{
  "n_layer": 12,
  "d_model": 192,
  "n_head": 6,
  "n_kv_head": 1,
  "head_dim": 32,
  "d_mlp": 768,
  "vocab_size": 2048,
  "activation": "swiglu",
  "norm": "rmsnorm",
  "norm_place": "pre",
  "norm_eps": 1e-06,
  "positions": "rope",
  "rope_base": 20900.0,
  "rope_fraction": 1.0,
  "qk_norm": false,
  "attn_scale": 0.177,
  "bias": "none",
  "tie_embeddings": false,
  "parallel_block": false,
  "init": "orth",
  "init_std_qkv": 0.035,
  "init_std_o": 0.0434,
  "init_std_up": 0.05,
  "init_std_down": 0.05,
  "optimizer": "muon_variant",
  "lr": 0.00929,
  "beta1": 0.95,
  "weight_decay": 0.0,
  "lr_head": 0.00872,
  "grad_clip": 2.0,
  "warmup_steps": 200,
  "schedule": "wsd",
  "decay_fraction": 1.0,
  "decay_shape": "square",
  "final_lr_fraction": 0.05,
  "batch_tokens": 131072,
  "seq_len": 768,
  "doc_mask": true,
  "train_tokens": 447400000,
  "steps": 3414,
  "dataset": "wikipedia_en"
}
MLP neurons of a small language model. Each row is named by its layer, matrix (down: output weights) and neuron, and shows model dimensions 16-111. Each number is 128 + 32 x the weight over its row's rms, rounded and kept within 0 to 255. A neuron's up and down rows have the sign that makes its largest values positive.
After each neuron's rows, "fires before" lists the tokens most often just after its 100 highest values on Wikipedia text that the model never trained on.

L2.down296 [151 150 152 156 127 169 105  89  71 171 101 111 127 159 123 128 142 128 162 143 171 132 135 104 155  84  69 147 170 168 106 125 156 107 113 117 165 100 118 154  93 179 162  88 100  92 150 122 103 130 133 118  96 120 145 150 105 121  79 108  84  92 193  96 152 165  29 105 199 123 116 163  95 110 151 100 101 150 128 154 205 101  97 103 163  91 113 149 146 153 148 128 147 183 111 167]
fires before: " ", "\n", " −"

L2.down642 [185 119 148 142 185 168  67 167  67 137  88  97 120 184  80  65  86 128 171 113 141 107 146  87 196 156  96  99 172 164 118  97  90 118 120 164 139 103 127 146 149 174 141 140 159  74 132 119 149 142  89  95 139 128 124 126 174  91  76 124 101 148 207 197 133 118 226 118 157 153  85 143 118  88  97 155 125 197 167 182  72  96 107 158 119 105 142 134 157 116 108 171 194 148 124 145]
fires before: "\n", " ", " —"

L3.down197 [156 139 134 156 166 122  73 108 150 133 128 128 121 103 136 119 140 137 138  73 154 146 133  81  75 147 146 150 184 143  89 152 114 134  93  85 151 127 114 145 140 145 144  86 126 141 176  66 136 150 158 124 128 120 154 160 146 193 150 105  89 120 136 170 130 130 115 116 135 163 181 157  45 193 178 112 187 146 111 175 111 132 106 155 180  91  90 113  83 116 132  98 127  66 147 168]
fires before: "\n", "\n\n", "ed"

L5.down231 [140 160  87 140 202 112 166  75 144 144 139 115 150  99  95 124 160 128  97  85 124 146  98  91 123 142 136 103  82 125 115 104 109 126 140 211 159 143 116 100  88 140 159 105  84 146 115 184  91 145  59  90 159 176  84 100 108 122  89 153 172 177 111  85 100 152 163 189 138 155  82 108 153 123  97  81 171 149 104 120 133 106 111 132 107  95 149 114 128 140  40 122  87  81 133 160]
fires before: ",", ".", " and"

L8.down74 [108 119 142 130 116  65 198  95 123 143  72 206 154 126 125 119 125 154 141 161 147 111 152 157 117 175 149 141  99 113 158  98 123 192 167 108 154 129 152 132 198 108  79 150 128 112 112 134 135  77 106 157 115 108 119 139  93 118  78 171 134 185 164 155 151 133 199 115 151 108 161 186 152  63  50 101  90 117  90 117 103 109 152 107 170 165  72 115 156 175 135 111 112 101 135 129]
fires before: ".", "|", ",", "2", " and", " by"

L3.down496 [152 147 110 169 150 109 101 120  80 132 134 152 190 126 112  86 160 122 135 127 144 129 151 152 130 117 117  81  94 152 178 135 162 196  83 163  92 146 100 160 154 150 154 167 139 131 117 152 161 131 110 143  98 156 118 159  91 142 180 120 160 178 171 104  84 143 147 200 101 120 140 103 204  61 106 103 146 120 122 134 148 116 124  93 140 139 104  55 160 134 122 109  97 117  83  85]
fires before: " |", "'", ".", ","

L7.down240 [ 71  47 143 114 156 137  92 159  91 142 107 202  93  92 211 114 152 105 133 105 132 147  98 114 162 161 149  94 136 111  77  60 108 130  78 135 119 120 122 144 141 146 121 178 192 135 177  78 153 152 157 148 126 166  89  76 116 110 114 118  68 122  58 166  62 107 180 142 103 142 136 145 122 115 122 117 173 158 153 132 130  78  70 124 140 128 141 129  99 151 112 115 149 137 119 117]
fires before: "-", "\n", "\n\n", " and", " is", " was"

L5.down235 [124  72 146 103 192 173 121 129 165 132  69 185 155 152 128 118 138 152 111 112 150  83 117 144 144 170  86 105 169 178 142 147 124 184 119 120 162 144 121  52 151 131 139  98 111 178 186 166 152  87  99 149 136  91 150 129 142  89 127 173 100 181 127 144  81 101  98 144 125 141 176 186 119 104 188 130  58 128 124 166 120 123  90 112 123 110 133 117 169 100 112 139 108 119 107 142]
fires before: "\n", "\n\n"

L2.down634 [109 125  87 160 198 139 111 135 173  96  75 105 106 146 105 148 126 123 100  57 120 132  95 131 183 159 152 117 133 182 124 116 144 112 111 147 139  91 133 108 143 164 123 119 104 138  91 142 166 187 144 130  86  91 150 170 110 131 246 194 207 170 129  96 181  84 102 144 158 111 119 102 111 155 145  95 111 135  97 116 117 147  95 154  97 136 184 104 121 183 164 139  85  93 136 152]
fires before: "\n", "\n\n", "ed", "ing", "es", "ures"

L3.down528 [111 135 115 145 182 188 165 170  88  50 138 166 157 144 142 107 102 153 100 148 201 133 191 125 169 120 140 206 106 154  79 107 111 156 103 144 148  98 160 140 160 141 144 155 161  69 124 139 178  99  86 204 144 164 103  96 137  99  71 144  98 121 129 175 142 148  81 100 166 102 150 167  95  93 102 119 117  93 194 174 131 120 159 148 107 131 192 165 149  92 139  89 107 134  98 123]
fires before: " ", "\n", "0", " |"

L8.down20 [ 83 175 130 110 172 137 115 173 127 165 138 175  98 129 179 128 142 142  98  90 165  55 189 109  94 128 181 163 127 135 151 107 119 116 141 135  83 150 120 151 119 135 165 119 129 179 128  47 172 125 185 204 151 153 121  75 124 111 147 136 173  88 140 108 110 141 123 181 158 179 153 158 109  95 123 130 141 140  65 135 113 134 140 136  93 133 131 168 130 150  85 194 131 142  78 153]
fires before: " |", "otes", "old", "ative", "ain", "1"

L5.down292 [151 124 128 138  73  99  77 178 183 142 130 162  88 140 149 105  76 148 139 105 118  85 119  84 142 111  91 125  65 215 142 168 124 117 130 158 150 103 129 165 158 114 102  98 145 209 151  78 174 125 133  59 132 110 175 203 170 159 151 111 125 147 143 136 113  94 160 107 140 181 178 172 119 113 135  66 122  99 119 118 157 114 115 150 134 108  69 109  76 134 158 142 111 117 152  72]
fires before: "\n", "\n\n", "==", "==="

L5.down232 [113 186  44 126 119  99 144 143 156 107 174 173 134 179  70 109 156 115 104 174 113 118 127 152 124  83  86 117 108 187 163 106  48 118  69 128 158  69 136 105 129 163 109 146 122 105  73 148 101 176 121 138 146 135 114 131 125 156 144 152 157 133  88 178  92 156 136 125 128  92 149 100 122 133 129 150 166 191 129 108 140 113 136 117 106  78 123 146 104 216 134 183 111 103 137  76]
fires before: "\n", "\n\n", " ", " the", "A", " a"

L8.down161 [ 86 142 184 107 205 131 151  74 118 129 125  98 149 128 110 181 134 127 116 116 125  83 160 134 166 152 165 101 149 131 141 125  96 152  92 108 131 116  82 138 121 117 143 145 173  87 136 168  97 112 102 129 102 124 122 136 107 115 119 125 135 137 164 128 148 156 128  60 189 112 135 173  97 153 146  84  98 196 133 189 116 191  53 139 150  90 123 121  67 119 101 206 175 131 130  89]
fires before: "|---|---|---|---", "|", "|---|---", " |"

L5.down387 [104  37 134 112  83  78 136 118 141  93 152  65 156 159 200 149 142 185 155 150 167 132  64 131 136 159  97 114 129 146  78 141 100 121 107 124 112 134 165  73 169 143  98 138 178 113 112 135 145  96 120 120 145  92  89  96 116 147 125  65 103  95 118 123 121 164  95 119  85 112  89 111 158 150 143 164 156 180 130  72  95 183 131 167 177 137 127 114 181 148 115 140 165  81 144 160]
fires before: " |", ";", "1", "a", ".", "ia"

L8.down615 [ 92 126 104 138  89 139 122 109 119  86 115 153 151 105 118 130  92 130  94 121 123 147 115 137 118 115 233 182 126 164  86 124 149 146 113 118  79  78 139 106 137 119 135 201 170 141 101  97 157 116 136 152  82 154 109  96  87 156 179 134  91 160  93 134  56 147 138 127 100 152 171 159 184 107 105 167 157  70 122 115 125 153  66 136 138 134 122 130 152 114 108 129 115 151 156 106]
fires before: "-", "|"

L3.down195 [163  99  69 129 157  99 122 151 131 134  68 111  73 135 173 151 153 185  66 105  93 134 204  50 145 122 135 162 128  71 162 113 109 115  86 169 154  78 192 137 127 144 147 146 132  88 130 129  93 112 126 106 121 113  75  99 132 105 132 163 154 182 191 116 123 106  84 106 148 104 140 164 188 121 154 105 117 160  81 148 127 130 118 114 141 116 134 175 196 132 123 115 136  91  89 158]
fires before: "|", "ed", "es", "ing", "\n", "ance"

L7.down274 [121 117 123  94 160 173 140 146  98 142 102 129 213 121 120 150 111  88 104 146 107 187 152 146 158  80  69 145 116 181 163 132 131 143 161 139  69 148  54 158 175 134 100 129 107 158 108 136 132 143 101  89 143  81 176 155 184 126 138 159 181 127 122 146 122 159 108  97 166  97 156 152 134 123 144  72 139 157  71  92 163  97 119 135 122 165 168 130 171 103 172 126 129 139 179 168]
fires before: " |", "\n", "inal", "irst"

L8.down694 [201 145 154 149 122  99 117  69 112 167  75 118  94 145 112 107  77  84 143 118 135 201  99 140  90 167 182 177 190 152 126 110 164 186 170 141 130 162 127 126 174 140 118 139 125 121 155 114  80 135 107 101 119 103 152 154  76 137 100  98 122 180 117 104 140 161 125 120   0 129 176 130 174 118 167  97 113 104 147 127 178 118 149 142  98 107 112 137 191 166 157 131 156 114 106  88]
fires before: "2", "ident", " |", "1", "19"

L7.down206 [166 175 174 114  87 105 180 153 168  27 153 153 176 166  78 136 134  67 134 140 168  77 187  80 142 176  87 107 124 109 115  78 141 141 123 186 140 115 106 164 113 170 173  90 153 153  92  93 129  77 132 144 144 134 112 148 175 143  93 174 115 155 160 186 119 190  92 158  93 159  92 134 122 134 131 116 115 154 150  68 146 160 145 134  78 177 120 121 117 174 135 185 153 113  89 160]
fires before: "1", "2", "0", "3"

L5.down72 [141 153 167 119  82 135 128 156 131 145 140 158 160 152 136 103 149 154 113 132 118  72 203 108 121  80 141 152 188 198 143 108  61 164 103 121  69 125 130 167 173 122 117 143 142  99 192  82 145 162  93 160  94 148  44  67  88 122 167 145 103  84 175 135  58 102 161 142 164  99 140 180  99 172 122 154 152 152 129 129 105 124 108 127 161  10 102 165  97 183 124 137 207 128 140 151]
fires before: "|", "\n", " |", " ", ";"

L5.down471 [133 125 127 106 161 177 133 157  96  72 110 167 115 122 159 133 139  99 185 144 126 178 204 151 135 157 148 101 183 146 132  86  99 104  40 106 101 127 155 160 115 166 104  96 123 148  96 129 119  80 157  79 115 143  78 115 179 137  99  84  93 171 101 184  82 126 141 131 148 158  98 128 123 117 132 170 119 190 129 110 111 113 102 128 122 109  82 137 129 102 134 157 172 113 108 118]
fires before: "2", "1", "019", "004", "020", "015"

L7.down461 [116  96 168 115 112 165 184  99 104 144 111  90 182 202  98  79 167 116  86 152  52 148 115 126  66 105 152 130 109 118 108 142 143 126 117  71 108 136 168  26 186 140 121 110  88  81 147  94 138 179 124 104 150  58  98 102 168 175 154 151 105 122 163  77 165 175  84 122 125 149 143 140 136 118 147  86 138 109 152  71 119 165 135 141 124 116 129 128 217 131 182 188 110 147  88 107]
fires before: "7", "4", "2", "3", "9", "1"

L7.down724 [120 243 105 120 112 171 135 128 166 115 137 149  76  81 131 117 112 120 118 157  94  86 143  78 118 156 122 145  86 185 120 124 115 145 100 146 146 191  95 156 164 125 156 115 142 131 111  70 148 124 144 179  47 189  79 132 101 114 123  83 107  91 132 159 101 112 164 114 136 135  56 141  97 159 116 169 110 106  89 144 199 133 156 136  72 154 131 153  81 158 139 113  99  88  83 148]
fires before: "ad", "an", "v", "ft", "il", "op"

L2.down23 [ 39 125 158 120 139 128 171 155 161 121 148 161 160 167 114 110 103 119 136 143  95 144 130 148 177 103 159 149  89 119 122 195 140 173  36 103 101 128 157 141 120  98 129 152  63 163 125 156  84 129  90 146 141 168 116  96 126 118 147 121 117 154 108 161  52 208  94 148 144 179  60 117 133 132 154  92 171  76  93  71 108 109 155 130 141 111 126 137 136 126 202 122 113 110 156 140]
fires before: "8", "2", "7", "1", "5"

L2.down258 [136 112 113 163  86 138  97 106 147 139 159 110 134 131 119  88 131  74 165 170 105 160 122 107 163 133 174 127 158 135 131 159  73 119 159  82 104 104 104 144 156 182 150  90  62 150 171 112 132  99 164 158 210 163 160 168  98 153  86 116 116 184 121 129 103 124  80 147 149 115 190 133 153 106 144 109 177 112  74  88  62 115 149 147 121 167 136 168  90 157  99 120 125  49  91 152]
fires before: " a", " the", "ed", " in", "ment"

L3.down204 [140 140 122 144 151 205  47 174 129 136  68 162 150 117  57 144 134 128  32 158 124 104 138 143  99  82 155 137 198 185 145 131 114  83 133  69 105 121 118 167 122 113 153 156 147 165  80 131 164  89 149 119 148 143 133 127 145 118 166 131 186 118  56 176 162 150 178 114  92 131 110 185 100 136 141 136 158 147 119  66 158 133 124  65 141 132 185 142 138 175  95  91 155  74 122 117]
fires before: " |", " T"

L3.down675 [177 134 102  70 141 142 180 125  85 165  93 144 146 170  92 117 166 119 126  68 101 198 126 143  88 152 110 109 146 172 119 115 136 159 110 192  78 100 115 151 124 131 191 136 166  90 113 165  91  98 145 143 116 157 148  89 109 128 137 174 119 173 158  30 102 130  96 116 140 128  99 114 133 123 168 141 147  99 104 127 119 161 139 167 143 190 148 148 194 170 150 148 150 124 176 113]
fires before: " of", ",", ".", "ed", " ", " in"